config = dict(
    num_hidden_layers=14,
    hidden_size=256,
    num_attention_heads=2,
    norm_place='pre',
    positions='rope',
    rope_theta=24800.0,
    rope_fraction=0.75,
    tie_word_embeddings=True,
    init='normal',
    init_std_down=0.0,
    lr_mult_o=0.849,
    beta1=0.9,
    beta2=0.95,
    train_tokens=284500000,
    max_steps=8683,
)
MLP neurons of a small language model. Each row is named by its layer, matrix (gate and up: input weights) and neuron, and shows model dimensions 16-143. Each number is 50 + 10 x the weight over its row's rms, rounded and kept within 0 to 99. A neuron's up and down rows have the sign that makes its largest values positive.
Before each neuron's rows, "fires in" lists the words (lower case) most often at its 100 highest values on Wikipedia text that the model never trained on; "fires on" lists the tokens most often at its 100 highest values on Wikipedia text that the model never trained on.

fires in: "would", "will", "may", "could", "can"
fires on: " would", " will", " may", " could", " can", "ou"
L5.gate453:58 51 67 49 61 59 47 56 52 56 46 57 47 46 48 47 41 41 49 77 45 41 45 55 65 39 58 48 75 59 45 56 46 62 47 62 44 56 47 29 51 65 38 61 43 60 51 47 43 55 47 52 68 32 57 57 69 54 46 38 44 48 51 51 63 40 60 43 44 54 57 45 55 51 52 55 32 42 65 41 44 58 62 48 35 49 57 52 41 53 40 72 81 48 53 54 52 49 65 53 66 58 46 38 52 47 33 64 46 69 42 31 56 55 41 53 69 50 52 51 55 45 45 49 58 70 52 62
L5.up453:36 49 65 47 71 56 59 51 59 39 32 49 49 27 42 44 44 62 60 63 45 33 50 40 63 54 54 55 39 68 50 52 41 53 51 53 42 62 68 58 65 39 57 54 48 72 61 40 45 41 56 44 36 30 53 53 48 56 49 45 40 61 63 50 52 43 33 57 49 59 49 54 42 57 55 52 47 41 40 31 38 44 53 36 40 50 65 57 51 50 54 57 42 58 44 51 51 48 64 36 45 64 60 39 73 73 51 39 42 53 59 43 47 35 37 32 44 44 59 48 60 48 43 46 41 57 51 43

fires in: "that", "this", "not", "much", "each", "no"
fires on: " that", " this", " not", " much", " no", " each"
L8.gate98:59 48 48 43 42 45 40 51 43 31 45 55 50 53 46 50 36 57 40 38 34 59 43 81 30 47 44 54 56 55 35 39 43 54 41 63 48 48 46 56 50 46 65 45 69 55 46 42 41 44 63 50 35 40 50 55 44 39 34 53 60 62 42 52 66 51 49 50 58 51 38 39 43 43 34 57 55 61 42 60 58 42 55 22 55 57 56 53 44 40 53 61 45 34 61 60 54 49 59 42 35 48 27 51 67 41 55 43 67 61 45 53 39 69 27 32 41 48 49 60 54 48 44 58 51 54 44 52
L8.up98:54 71 58 36 54 54 34 53 59 39 40 54 45 65 57 46 36 50 21 39 39 51 47 52 40 40 57 52 55 72 49 44 49 46 49 33 51 45 59 68 65 54 59 42 53 57 47 48 41 44 57 45 30 42 57 61 39 47 58 53 49 51 47 45 46 43 62 61 42 33 39 38 39 40 54 59 39 61 54 45 42 61 60 46 45 49 46 49 50 53 63 48 44 44 64 45 38 42 51 49 54 49 33 47 61 55 54 54 64 54 55 64 47 56 36 39 39 53 39 48 47 62 21 54 36 56 51 51

fires in: "microbiologist", "bacteriologist", "artist", "composer", "architect", "singer"
fires on: "ist", " architect", " artist", "isher", "oser"
L4.gate532:57 59 48 37 38 47 70 32 60 75 40 50 65 58 55 63 33 47 63 49 54 33 59 42 49 49 45 42 56 52 51 50 44 43 58 31 54 53 51 35 53 65 41 57 61 56 56 44 47 57 59 62 62 29 62 54 40 55 67 51 67 44 43 34 49 39 29 49 54 50 50 22 69 56 35 53 54 32 53 50 54 48 53 50 46 57 58 59 36 49 42 57 50 61 42 45 76 42 46 44 74 46 48 54 43 55 69 51 61 39 52 67 54 48 64 51 46 51 44 47 30 53 59 59 40 42 48 59
L4.up532:51 45 46 57 45 46 79 45 52 54 44 62 68 47 61 36 52 59 46 55 59 49 48 53 41 47 45 53 54 79 58 50 55 36 52 49 59 38 34 48 41 45 40 51 49 35 62 57 52 37 51 46 56 43 37 51 31 54 51 59 50 52 66 43 46 47 34 68 75 56 68 64 49 53 48 60 45 39 50 57 34 50 46 33 43 80 57 41 59 40 40 47 57 52 45 50 35 37 40 58 44 60 56 58 41 50 45 50 36 52 64 51 62 57 52 46 58 46 55 63 39 37 37 44 39 46 64 48

fires in: "for", "of", "to", "without", "with"
fires on: " for", " of", " to", " in", " without", " with"
L10.gate313:45 64 48 53 36 48 61 60 43 41 53 40 54 51 37 43 45 69 51 52 47 58 59 35 51 50 45 65 45 46 46 47 47 52 40 41 38 55 60 41 50 52 59 39 52 46 41 56 55 47 75 52 46 69 43 67 50 50 47 55 54 56 51 45 77 67 45 38 41 58 54 47 49 43 39 58 39 52 53 44 42 49 47 46 47 76 47 46 49 34 58 32 42 44 60 63 47 75 49 48 42 43 61 38 33 59 60 39 59 59 40 46 33 55 33 48 19 71 36 55 58 40 61 36 53 49 49 42
L10.up313:53 73 45 55 45 59 41 66 65 52 61 49 45 43 58 58 43 58 67 34 73 58 62 56 52 41 44 54 37 61 41 41 53 53 55 43 61 47 44 52 69 51 45 51 64 63 44 60 48 51 53 45 61 50 54 56 52 55 16 48 52 52 52 47 62 58 56 29 42 39 41 69 48 49 58 46 62 53 65 55 52 74 54 52 70 43 46 38 49 49 45 63 50 70 47 35 54 54 53 62 54 43 51 46 52 45 48 48 34 55 61 27 38 57 35 47 28 71 61 41 43 46 50 54 51 26 50 56

fires in: "following", "selected", "favela", "favelas", "included"
fires on: " fav", "lected", " following", "ollowing", "os", " included"
L4.gate109:44 60 48 23 54 19 40 42 45 56 45 49 47 31 56 67 51 62 59 47 49 72 56 59 63 48 28 52 54 58 43 56 40 46 68 44 44 43 47 57 50 57 39 60 46 55 59 53 52 51 45 61 36 58 44 56 55 50 68 39 61 61 43 36 46 51 65 56 40 49 53 64 65 37 42 46 54 53 50 55 51 57 34 40 34 46 63 52 57 61 28 61 32 61 58 29 29 52 51 58 45 67 54 42 65 54 41 43 48 40 50 63 75 59 54 42 51 58 59 46 30 56 40 49 57 43 51 60
L4.up109:45 35 38 39 46 45 51 47 30 51 36 51 58 43 48 60 61 31 57 43 46 43 50 71 56 42 44 65 60 55 51 68 53 70 37 52 50 42 56 45 48 48 78 52 61 51 52 44 60 49 53 31 32 51 49 57 41 61 66 56 66 49 35 64 47 50 31 51 57 41 67 57 48 40 38 57 69 58 30 49 68 49 40 53 51 59 34 49 56 62 57 50 47 48 61 48 43 58 50 65 39 55 58 36 57 50 41 44 44 42 55 53 56 56 50 65 65 48 75 46 46 55 46 38 50 53 46 54

fires in: "party", "league", "championship", "olympics", "liiga"
fires on: " Party", " League", " Championship", "iga", "ics", "road"
L4.gate340:42 46 43 53 33 58 71 43 58 52 45 61 38 61 56 42 52 52 46 47 60 76 43 55 37 75 68 45 71 38 49 48 51 46 46 44 72 34 64 59 38 59 53 51 61 54 51 54 52 45 55 43 39 36 57 47 58 75 64 61 55 50 53 59 50 68 33 25 64 70 34 53 47 59 51 51 37 55 46 62 51 54 56 60 62 41 41 55 59 54 40 69 38 56 41 42 64 52 47 56 55 47 56 38 64 40 46 49 49 62 35 51 38 68 47 39 45 30 42 43 42 55 52 59 51 49 58 62
L4.up340:42 48 49 56 35 54 49 43 45 64 52 52 24 64 57 43 55 56 55 38 51 61 39 59 13 58 48 49 67 35 52 49 46 45 42 57 65 24 57 51 27 49 58 45 59 59 47 53 52 33 50 54 47 40 60 60 49 64 65 60 64 42 48 59 57 48 37 40 51 67 46 53 38 56 64 56 36 46 47 67 41 48 56 56 44 39 38 56 55 60 47 51 53 42 44 54 62 47 47 50 69 50 60 46 50 38 44 51 50 61 36 49 49 60 43 49 58 36 42 63 31 45 48 66 54 57 57 50

fires in: "would", "did", "could", "s", "will", "may"
fires on: " would", " did", " could", "(s", "id", " will"
L10.gate526:54 47 67 52 51 60 56 53 39 54 52 24 72 53 48 54 50 48 59 53 53 60 42 48 55 64 59 56 69 56 37 43 59 47 50 43 49 51 51 53 37 49 53 40 62 28 54 65 47 37 49 52 51 29 39 48 63 51 40 56 54 52 51 38 19 43 74 42 45 52 47 67 53 35 35 50 58 33 59 36 52 57 44 48 49 65 36 46 25 53 54 49 69 49 47 46 70 48 65 28 59 42 52 31 48 49 39 61 57 53 49 37 52 52 51 33 70 58 48 45 40 57 70 47 46 45 49 61
L10.up526:59 56 34 58 50 58 60 60 56 49 33 63 53 41 53 53 61 47 45 50 39 52 48 50 66 53 49 56 43 51 47 44 37 59 48 57 48 62 52 42 76 67 63 59 57 57 49 48 50 63 34 39 56 42 53 46 40 31 51 47 34 68 62 47 37 33 57 43 74 61 37 61 50 58 33 41 52 68 51 31 41 55 39 48 50 32 53 31 58 42 36 44 48 55 39 41 49 31 61 62 53 46 59 63 61 50 45 60 59 58 55 45 41 49 50 69 59 50 54 43 59 58 49 51 32 73 47 43

fires in: "can", "then", "near", "now", "general"
fires on: " can", " near", " then", " now", " general"
L4.gate223:45 40 40 51 44 55 42 32 24 39 45 47 36 38 59 38 63 56 53 39 54 51 35 49 56 61 50 53 47 31 42 50 35 51 70 48 62 58 57 56 53 48 67 57 48 48 55 65 30 52 56 38 70 53 47 47 48 54 46 60 62 36 67 44 43 60 46 48 55 61 52 50 49 57 43 58 47 48 48 59 54 53 50 46 38 31 65 39 55 45 46 44 41 62 61 63 67 62 47 46 56 57 52 49 38 37 60 48 38 42 35 67 47 45 64 47 33 53 56 27 35 51 63 61 30 38 60 51
L4.up223:51 38 45 50 45 59 65 47 33 38 54 57 38 48 45 40 67 33 46 38 61 25 33 40 49 76 51 64 49 50 59 58 53 52 34 29 47 48 40 55 44 57 35 57 39 36 48 61 54 51 42 50 41 65 56 63 54 34 45 44 50 41 71 60 46 67 48 36 45 58 42 68 53 66 40 61 41 48 52 39 55 57 76 63 38 60 42 45 59 35 46 44 39 48 41 50 57 55 38 58 35 48 30 38 49 57 54 49 53 69 49 60 56 54 56 45 43 32 53 51 47 48 51 47 65 58 44 58

fires in: "she"
fires on: " she", "he", "ev", " She"
L4.gate343:35 60 27 53 45 50 54 57 31 45 44 54 41 46 43 53 53 54 42 51 51 53 73 38 45 40 58 54 54 53 50 64 54 58 70 60 43 36 45 56 59 46 43 44 51 55 35 53 61 57 42 43 41 56 53 42 49 32 36 63 45 52 56 54 46 48 44 45 42 56 41 47 53 32 52 47 50 50 56 63 60 33 37 48 39 50 55 41 39 50 68 34 58 52 38 56 40 58 54 29 39 52 56 41 55 46 66 43 57 56 57 35 48 60 52 34 42 51 49 46 52 45 60 40 69 50 31 50
L4.up343:47 45 65 46 52 53 49 42 67 47 41 47 40 46 61 46 71 46 48 44 50 40 42 56 42 42 53 37 47 65 44 49 54 38 54 59 47 55 31 50 58 42 39 43 54 61 56 59 62 41 42 58 50 46 45 53 48 44 55 61 44 56 54 45 54 43 68 47 50 47 58 47 58 64 44 43 44 66 64 42 49 52 37 51 33 45 62 46 53 27 51 48 43 49 64 51 45 47 45 53 68 49 39 57 36 43 54 66 67 50 59 37 62 48 55 55 53 57 40 52 50 47 27 41 44 52 67 35

fires in: "took", "take", "takes", "give", "giving", "makes"
fires on: " took", " take", "akes", "ing", "ive"
L10.gate319:48 50 53 38 54 65 37 49 39 48 40 51 35 47 48 49 52 58 37 60 38 42 60 67 56 57 53 47 73 59 59 52 56 67 41 64 41 45 51 43 46 50 48 53 21 44 36 54 36 69 64 47 45 47 52 44 47 50 57 48 38 43 52 44 52 49 51 29 38 57 63 58 41 44 43 56 55 55 39 41 41 49 36 38 49 67 46 51 56 28 46 67 57 46 68 32 37 51 44 48 44 51 56 39 55 45 69 45 58 48 47 43 41 37 46 49 35 38 56 49 46 51 54 50 53 56 49 53
L10.up319:51 48 35 78 76 57 51 50 67 60 65 59 65 47 44 48 59 52 59 40 39 60 47 51 53 68 29 42 63 58 45 55 58 42 59 54 53 50 37 50 42 47 39 48 44 55 44 49 31 33 46 37 49 63 66 78 62 61 63 34 56 61 55 50 60 55 39 35 48 56 46 52 50 42 30 52 49 45 35 58 58 57 55 72 72 57 59 43 42 41 52 48 52 44 32 53 63 52 50 61 51 55 51 42 38 31 37 45 46 48 72 52 61 59 58 61 37 62 55 55 58 55 68 55 44 63 60 60

fires in: "years", "days", "hours", "year", "months"
fires on: " years", " days", "ours", " week", " year", " months"
L10.gate439:47 63 53 38 60 67 37 55 55 41 46 49 34 63 42 47 55 44 54 59 42 55 58 48 58 57 56 63 56 62 63 42 55 54 41 52 28 54 48 35 62 67 72 58 48 59 26 54 65 56 56 60 51 46 51 64 70 63 37 56 44 63 58 32 37 42 49 45 49 60 42 47 48 54 48 60 60 58 50 35 58 60 54 43 21 49 31 47 41 36 47 31 53 57 54 51 59 50 42 40 47 36 50 41 58 59 45 41 33 42 60 63 60 49 57 54 37 41 50 52 45 44 36 52 54 57 42 60
L10.up439:57 42 49 54 38 70 43 62 51 50 48 37 45 38 45 40 53 50 50 65 58 35 42 62 70 53 48 50 61 73 57 57 57 59 50 60 47 41 40 47 32 48 62 56 59 51 42 51 58 65 47 44 25 57 39 60 47 47 41 31 40 41 59 66 48 48 65 47 63 52 38 68 50 52 57 64 63 58 56 09 47 59 48 42 44 59 43 42 38 61 60 57 54 47 44 46 48 48 57 52 69 56 51 58 50 49 40 53 60 36 36 45 51 54 36 51 45 46 48 52 56 35 49 58 53 53 48 50

fires in: "team", "decided", "personal", "register", "teams", "jr"
fires on: " Team", "ister", " decided", "Personal", " Jr"
L5.gate194:67 48 44 53 54 38 40 49 47 53 37 43 35 50 63 37 35 40 61 39 43 48 65 40 41 51 59 48 68 42 25 59 28 47 61 76 48 53 44 45 44 42 51 64 42 73 49 55 55 49 63 51 66 50 61 65 32 53 52 43 51 43 52 54 36 50 60 39 49 58 53 57 52 49 33 59 43 54 37 50 61 67 40 34 56 58 47 66 57 50 60 55 48 66 33 57 54 47 43 42 47 48 50 54 59 47 66 46 51 54 48 52 38 45 62 53 35 59 55 55 59 60 48 50 55 41 56 44
L5.up194:58 61 50 42 48 52 43 58 52 69 46 53 38 38 58 43 39 42 42 26 53 61 57 46 25 42 61 35 53 64 33 53 37 49 57 40 54 38 47 48 58 46 63 44 38 59 43 46 49 41 32 47 51 64 37 54 39 31 55 41 44 32 54 70 44 43 45 59 48 36 50 49 54 50 44 61 38 52 44 40 38 55 55 61 45 59 53 65 56 52 59 53 37 74 31 41 50 48 44 46 43 46 51 38 62 57 62 51 55 52 53 38 37 35 51 42 44 62 46 59 56 66 47 64 47 50 59 45

fires in: "she", "who", "better"
fires on: " She", " who", " bet", " she", " emb"
L5.gate442:62 39 43 47 34 51 43 70 48 34 43 45 53 47 39 54 57 33 63 55 49 67 67 45 56 39 30 36 55 49 36 57 36 54 56 70 40 59 51 32 66 35 54 54 64 48 63 47 44 53 37 57 47 49 72 51 42 57 63 58 66 50 55 48 53 56 55 35 42 35 53 41 39 39 54 51 61 59 52 50 49 45 56 35 53 47 59 37 45 43 41 61 64 43 46 33 57 51 65 50 54 43 55 38 52 35 59 24 59 51 53 33 65 45 47 46 62 54 44 48 39 45 55 50 56 39 37 50
L5.up442:41 53 60 48 40 44 53 39 58 52 34 49 42 60 71 56 40 83 49 59 54 50 42 42 61 45 54 47 52 52 55 38 45 60 67 44 31 44 47 46 38 51 54 53 58 62 47 42 60 67 71 51 63 48 27 33 38 39 45 53 49 49 41 21 57 49 62 65 69 46 65 60 36 41 54 36 55 59 43 48 59 63 39 48 55 44 60 41 47 54 35 57 54 53 33 54 37 39 49 34 61 51 38 32 62 52 51 62 46 50 62 49 62 56 48 41 53 50 50 43 56 64 51 44 57 41 55 33

fires in: "these", "it", "originally", "what", "initially"
fires on: " It", " these", " These", " originally", " what", "ially"
L4.gate383:28 56 56 50 48 53 40 41 34 40 28 33 52 57 33 59 53 43 45 61 41 43 55 52 42 53 39 45 42 51 51 54 44 62 47 43 44 46 78 66 34 36 48 39 70 50 46 63 54 49 61 67 43 55 49 41 49 29 56 31 46 58 49 53 42 50 45 37 50 33 47 47 52 57 51 31 48 57 39 53 38 51 74 46 54 32 41 51 42 56 45 46 40 51 53 49 39 19 34 34 45 58 53 45 58 41 44 47 70 50 36 64 54 33 56 62 46 51 52 59 39 28 52 49 49 42 52 60
L4.up383:42 54 50 68 50 53 51 36 56 60 48 46 47 52 52 55 57 44 49 48 50 47 53 41 55 44 40 42 58 33 40 54 50 60 54 59 42 45 55 32 47 39 54 43 52 50 55 62 61 38 51 59 56 53 47 54 55 39 48 70 35 63 40 48 54 31 59 60 55 40 39 44 36 27 58 42 50 45 58 67 39 64 55 51 57 29 35 56 57 64 66 52 56 57 44 44 49 39 53 52 35 51 48 54 59 44 48 34 50 80 83 48 54 60 52 62 48 48 57 53 57 30 43 36 49 45 49 45

fires in: "that", "by", "it", "which", "this"
fires on: " that", " by", " which", " It", " this"
L8.gate252:38 30 43 62 40 38 66 49 55 59 33 54 42 45 57 34 56 67 57 49 45 46 28 67 33 58 55 49 45 55 53 48 48 46 37 59 48 53 53 68 61 38 51 38 47 58 44 43 38 55 73 50 52 45 41 51 51 38 57 49 63 59 40 70 63 55 65 44 52 41 59 50 49 55 50 55 38 72 71 51 52 50 59 51 42 65 56 50 51 43 57 68 39 60 49 49 60 44 44 73 45 56 37 46 57 63 57 47 47 53 45 44 56 71 51 49 43 52 58 38 54 56 46 41 50 45 54 47
L8.up252:49 50 47 44 49 43 36 67 53 75 31 51 51 51 41 63 50 56 42 33 44 69 38 55 52 42 37 53 41 56 48 53 43 42 50 64 37 61 53 63 59 53 33 35 38 57 58 43 44 50 52 45 44 43 47 52 40 45 62 60 60 48 56 60 59 44 61 58 40 43 50 66 67 45 39 50 42 61 60 47 52 47 40 33 51 48 56 54 56 55 65 49 58 60 64 62 47 49 62 60 46 43 50 39 57 62 48 44 60 60 52 48 51 55 48 28 35 56 44 39 62 67 55 52 34 45 45 52

fires in: "are", "were"
fires on: " are", " were"
L4.gate22:52 47 42 28 47 34 62 42 42 61 44 41 59 45 39 61 58 50 37 53 40 45 45 43 46 52 62 57 56 49 52 31 54 57 57 54 56 64 58 56 51 61 41 41 47 58 50 42 48 56 44 49 41 29 57 60 56 51 52 48 61 54 57 59 41 43 62 36 48 44 61 37 49 45 54 38 57 46 47 39 53 34 38 47 41 43 64 61 45 35 47 51 56 60 39 59 58 30 54 60 51 54 46 69 43 56 54 52 36 59 53 58 38 34 43 61 44 59 34 45 43 39 43 68 51 43 43 66
L4.up22:63 43 40 36 47 45 57 46 54 56 60 60 63 44 39 63 57 57 36 66 48 51 44 49 42 51 49 52 61 40 51 42 57 69 46 64 44 61 61 39 47 52 53 47 65 39 57 49 58 53 44 39 29 40 69 64 60 55 46 53 54 54 48 41 48 51 56 42 41 57 63 52 57 61 63 45 54 49 45 32 59 60 54 55 55 40 57 56 50 36 58 50 40 48 38 44 70 46 57 49 49 48 48 55 40 66 42 51 51 46 39 76 53 34 39 52 65 47 46 31 52 45 27 58 59 46 37 51

fires in: "small", "old", "new", "strong", "young", "older"
fires on: " old", " small", " young", " strong", " present", " new"
L5.gate505:44 52 51 56 48 60 40 50 35 46 44 44 59 64 46 50 49 52 39 67 47 33 55 38 44 56 50 33 42 54 61 51 37 50 46 50 55 62 64 57 60 47 55 53 56 39 56 74 57 46 57 41 69 60 62 45 49 36 46 50 63 38 47 28 36 32 36 56 26 46 58 42 50 46 52 47 56 40 74 61 50 51 43 58 31 44 60 51 46 54 58 43 38 65 63 58 47 44 63 65 35 45 54 52 61 52 64 36 37 45 51 51 52 26 52 52 47 46 52 60 52 39 38 62 42 46 53 47
L5.up505:39 38 38 68 49 77 53 33 23 38 57 43 50 65 57 41 64 50 40 52 54 45 64 58 46 75 52 56 51 45 63 44 52 60 43 51 37 62 65 48 54 54 43 64 55 47 43 58 51 47 54 47 56 52 52 46 45 48 53 35 59 43 40 24 28 39 44 56 47 43 61 44 52 53 62 38 56 48 50 49 54 44 42 55 29 59 52 60 50 60 47 46 42 58 60 61 58 62 48 55 58 41 36 44 46 57 62 46 51 46 50 55 44 48 54 43 49 51 61 55 47 48 35 66 54 53 53 55

fires in: "two", "three", "four", "five", "nine"
fires on: " two", " three", " four", " five", " Two", "ine"
L10.gate97:52 46 58 41 48 38 67 64 59 42 46 57 42 64 56 50 57 56 53 58 47 63 60 51 38 44 57 59 50 56 45 65 28 53 57 46 41 45 59 54 45 65 60 46 63 83 56 60 58 44 33 55 30 59 67 50 64 46 49 49 57 56 61 52 48 51 54 54 54 58 52 44 48 40 61 41 65 48 43 38 58 37 51 43 52 49 48 48 50 62 32 61 41 56 31 49 63 50 31 69 70 48 45 70 49 36 65 36 52 41 37 64 67 52 59 30 54 49 56 52 42 43 42 43 65 27 43 57
L10.up97:47 51 58 52 25 41 55 46 44 50 26 56 42 54 66 52 50 49 56 45 69 50 45 60 68 55 55 57 56 41 34 40 54 45 57 42 65 45 41 51 52 53 57 45 42 57 67 46 57 69 63 40 62 64 37 43 51 70 45 45 31 49 61 55 44 55 45 30 50 64 44 61 39 58 46 54 57 50 44 54 31 58 46 42 41 45 52 43 63 60 48 41 49 58 39 36 44 43 45 50 49 48 42 45 42 58 51 59 46 33 61 48 50 42 57 38 60 55 57 56 30 64 53 50 52 64 40 38

fires in: "of", "by", "on", "ozone"
fires on: " of", " by", " on", "y", "z", "ip"
L4.gate575:50 51 60 47 21 35 44 34 45 57 47 31 57 71 49 61 44 63 46 76 40 56 44 50 44 50 41 63 64 32 54 41 41 52 61 59 39 57 57 56 43 54 45 49 43 56 56 41 68 46 62 48 49 44 48 40 40 62 56 55 42 46 49 52 57 63 49 54 37 53 51 48 60 36 38 46 49 58 44 52 47 45 54 37 66 45 56 58 53 51 51 50 54 58 40 41 49 56 40 59 40 51 53 38 35 44 43 40 63 61 54 53 33 63 60 33 42 46 49 76 65 46 41 44 48 50 42 52
L4.up575:63 40 37 55 67 54 49 49 49 51 50 45 42 66 57 55 69 40 49 46 45 74 59 45 25 49 56 46 47 51 54 44 58 49 58 56 51 49 43 43 58 45 43 57 53 38 29 58 46 50 39 47 35 48 48 44 46 40 44 48 53 60 62 69 47 57 60 53 43 48 58 26 32 73 44 53 54 50 46 65 52 33 52 60 54 56 55 65 41 40 52 56 44 63 29 52 27 57 57 56 48 38 41 65 58 81 46 33 47 47 53 62 46 64 66 59 41 55 38 50 48 38 52 60 58 50 48 56

fires in: "first", "second", "finishing", "elementary", "finish"
fires on: " first", " second", "th", " Second", "ishing", "ary"
L4.gate267:56 38 28 65 38 44 43 45 49 55 52 35 64 60 55 55 47 61 51 38 43 43 39 36 60 47 57 71 51 49 45 42 49 69 53 70 57 54 54 49 63 50 48 47 36 46 51 50 48 56 68 58 43 49 54 48 45 59 35 31 38 44 47 23 52 64 45 46 45 32 46 67 54 53 32 53 52 18 52 42 64 42 55 42 58 40 43 53 46 35 57 42 34 54 37 49 45 50 50 45 40 57 56 49 45 33 42 46 48 50 61 47 64 36 40 55 42 59 67 54 38 38 44 54 50 62 55 65
L4.up267:50 30 65 52 53 64 53 24 44 55 32 49 35 59 78 47 44 66 52 65 46 59 60 62 39 54 55 56 56 49 46 53 52 68 40 36 60 42 56 39 49 54 59 52 40 52 34 42 37 48 45 49 61 55 46 61 35 48 55 61 60 52 39 56 55 50 57 60 58 28 59 49 48 61 70 47 62 56 65 44 44 72 60 67 53 43 59 62 55 48 52 47 49 53 36 62 43 50 65 56 58 46 58 47 49 48 38 36 62 58 39 69 57 59 61 46 62 67 44 49 52 55 46 46 30 51 26 44

fires in: "on", "along", "alongside"
fires on: " on", "l", " along"
L6.gate380:28 32 48 48 45 53 37 43 43 46 58 59 48 46 54 60 53 39 84 59 42 41 42 48 50 57 42 43 57 48 63 47 64 45 42 54 39 80 61 49 38 52 52 39 29 42 57 44 43 39 58 49 68 59 68 67 44 64 52 52 52 47 59 38 55 60 50 53 56 31 57 59 58 56 49 71 58 39 53 62 51 42 43 33 32 41 64 64 50 53 45 45 35 63 63 65 35 39 44 52 39 32 57 58 19 58 43 54 53 28 34 65 41 57 52 45 52 52 40 60 49 55 53 50 40 47 51 46
L6.up380:30 51 43 53 63 37 52 65 55 41 59 42 35 74 72 59 69 79 43 67 43 52 32 45 49 41 36 33 70 47 48 56 71 44 56 43 57 51 42 53 43 41 32 72 57 64 48 57 45 44 43 50 34 57 52 50 52 70 61 43 48 41 54 51 58 70 58 70 63 47 54 48 46 42 63 58 43 59 68 72 54 42 50 49 50 36 58 43 55 49 35 52 45 42 57 50 48 56 59 51 40 46 47 48 68 47 39 50 52 49 37 43 54 45 64 44 41 53 54 39 64 34 48 41 32 55 39 46

fires in: "well", "long", "high", "young", "older"
fires on: " long", " high", " well", " young", " old", " low"
L5.gate139:51 35 55 48 57 54 45 56 45 44 44 44 66 67 59 38 48 66 34 69 54 43 54 56 51 51 58 53 53 31 62 38 57 60 39 53 45 42 43 29 47 52 51 76 71 24 39 55 49 58 60 68 57 45 65 58 47 51 45 46 53 36 48 53 46 59 45 48 62 36 60 47 43 51 48 64 45 42 42 66 49 60 44 43 44 57 45 55 33 42 50 33 49 38 75 80 56 38 40 45 63 44 44 65 45 52 52 40 53 57 45 51 38 43 47 55 62 66 41 37 43 63 49 49 42 57 40 49
L5.up139:52 58 54 49 54 47 37 59 56 41 49 71 59 53 53 52 47 58 33 60 59 36 50 48 43 48 53 46 40 51 74 35 55 39 32 46 45 51 35 35 51 60 59 53 67 40 37 66 47 42 37 54 48 47 47 46 48 47 53 40 48 32 62 56 45 46 42 42 49 36 54 32 37 50 53 36 51 45 44 38 53 63 44 53 40 40 42 71 43 60 53 35 31 49 70 59 67 51 44 47 46 43 38 55 58 54 60 56 51 43 57 29 49 37 53 60 53 57 40 43 51 58 49 53 40 55 47 61

fires in: "party", "election", "championship", "cup", "race"
fires on: " Party", " election", " Championship", " Cup", " race", " Tour"
L5.gate388:51 50 54 49 54 70 53 67 58 68 35 52 40 57 54 54 35 32 45 40 51 59 53 71 34 55 48 55 63 32 57 45 54 53 41 60 65 56 45 58 66 51 48 40 49 55 56 44 62 40 58 55 38 39 55 60 41 56 49 54 64 48 48 55 57 38 36 45 46 54 51 50 38 66 55 44 41 31 56 50 53 35 62 49 64 41 45 59 45 57 48 47 55 49 62 55 70 44 51 57 53 51 53 50 54 37 39 60 27 46 31 43 50 56 46 41 59 52 42 59 28 41 57 45 51 67 28 68
L5.up388:59 56 65 63 37 51 61 45 67 41 62 42 39 45 66 46 61 59 48 41 45 46 42 69 62 63 50 46 42 45 69 25 43 41 45 58 50 51 51 39 28 51 59 49 45 56 43 46 41 62 42 54 50 65 40 52 61 52 50 56 44 52 38 41 45 51 63 39 55 67 49 63 39 39 49 46 44 55 45 56 43 48 63 26 57 48 35 51 53 52 52 70 49 41 58 61 65 69 39 43 58 58 39 53 70 57 44 65 61 56 44 50 28 47 45 41 35 44 53 45 59 46 53 25 57 68 57 50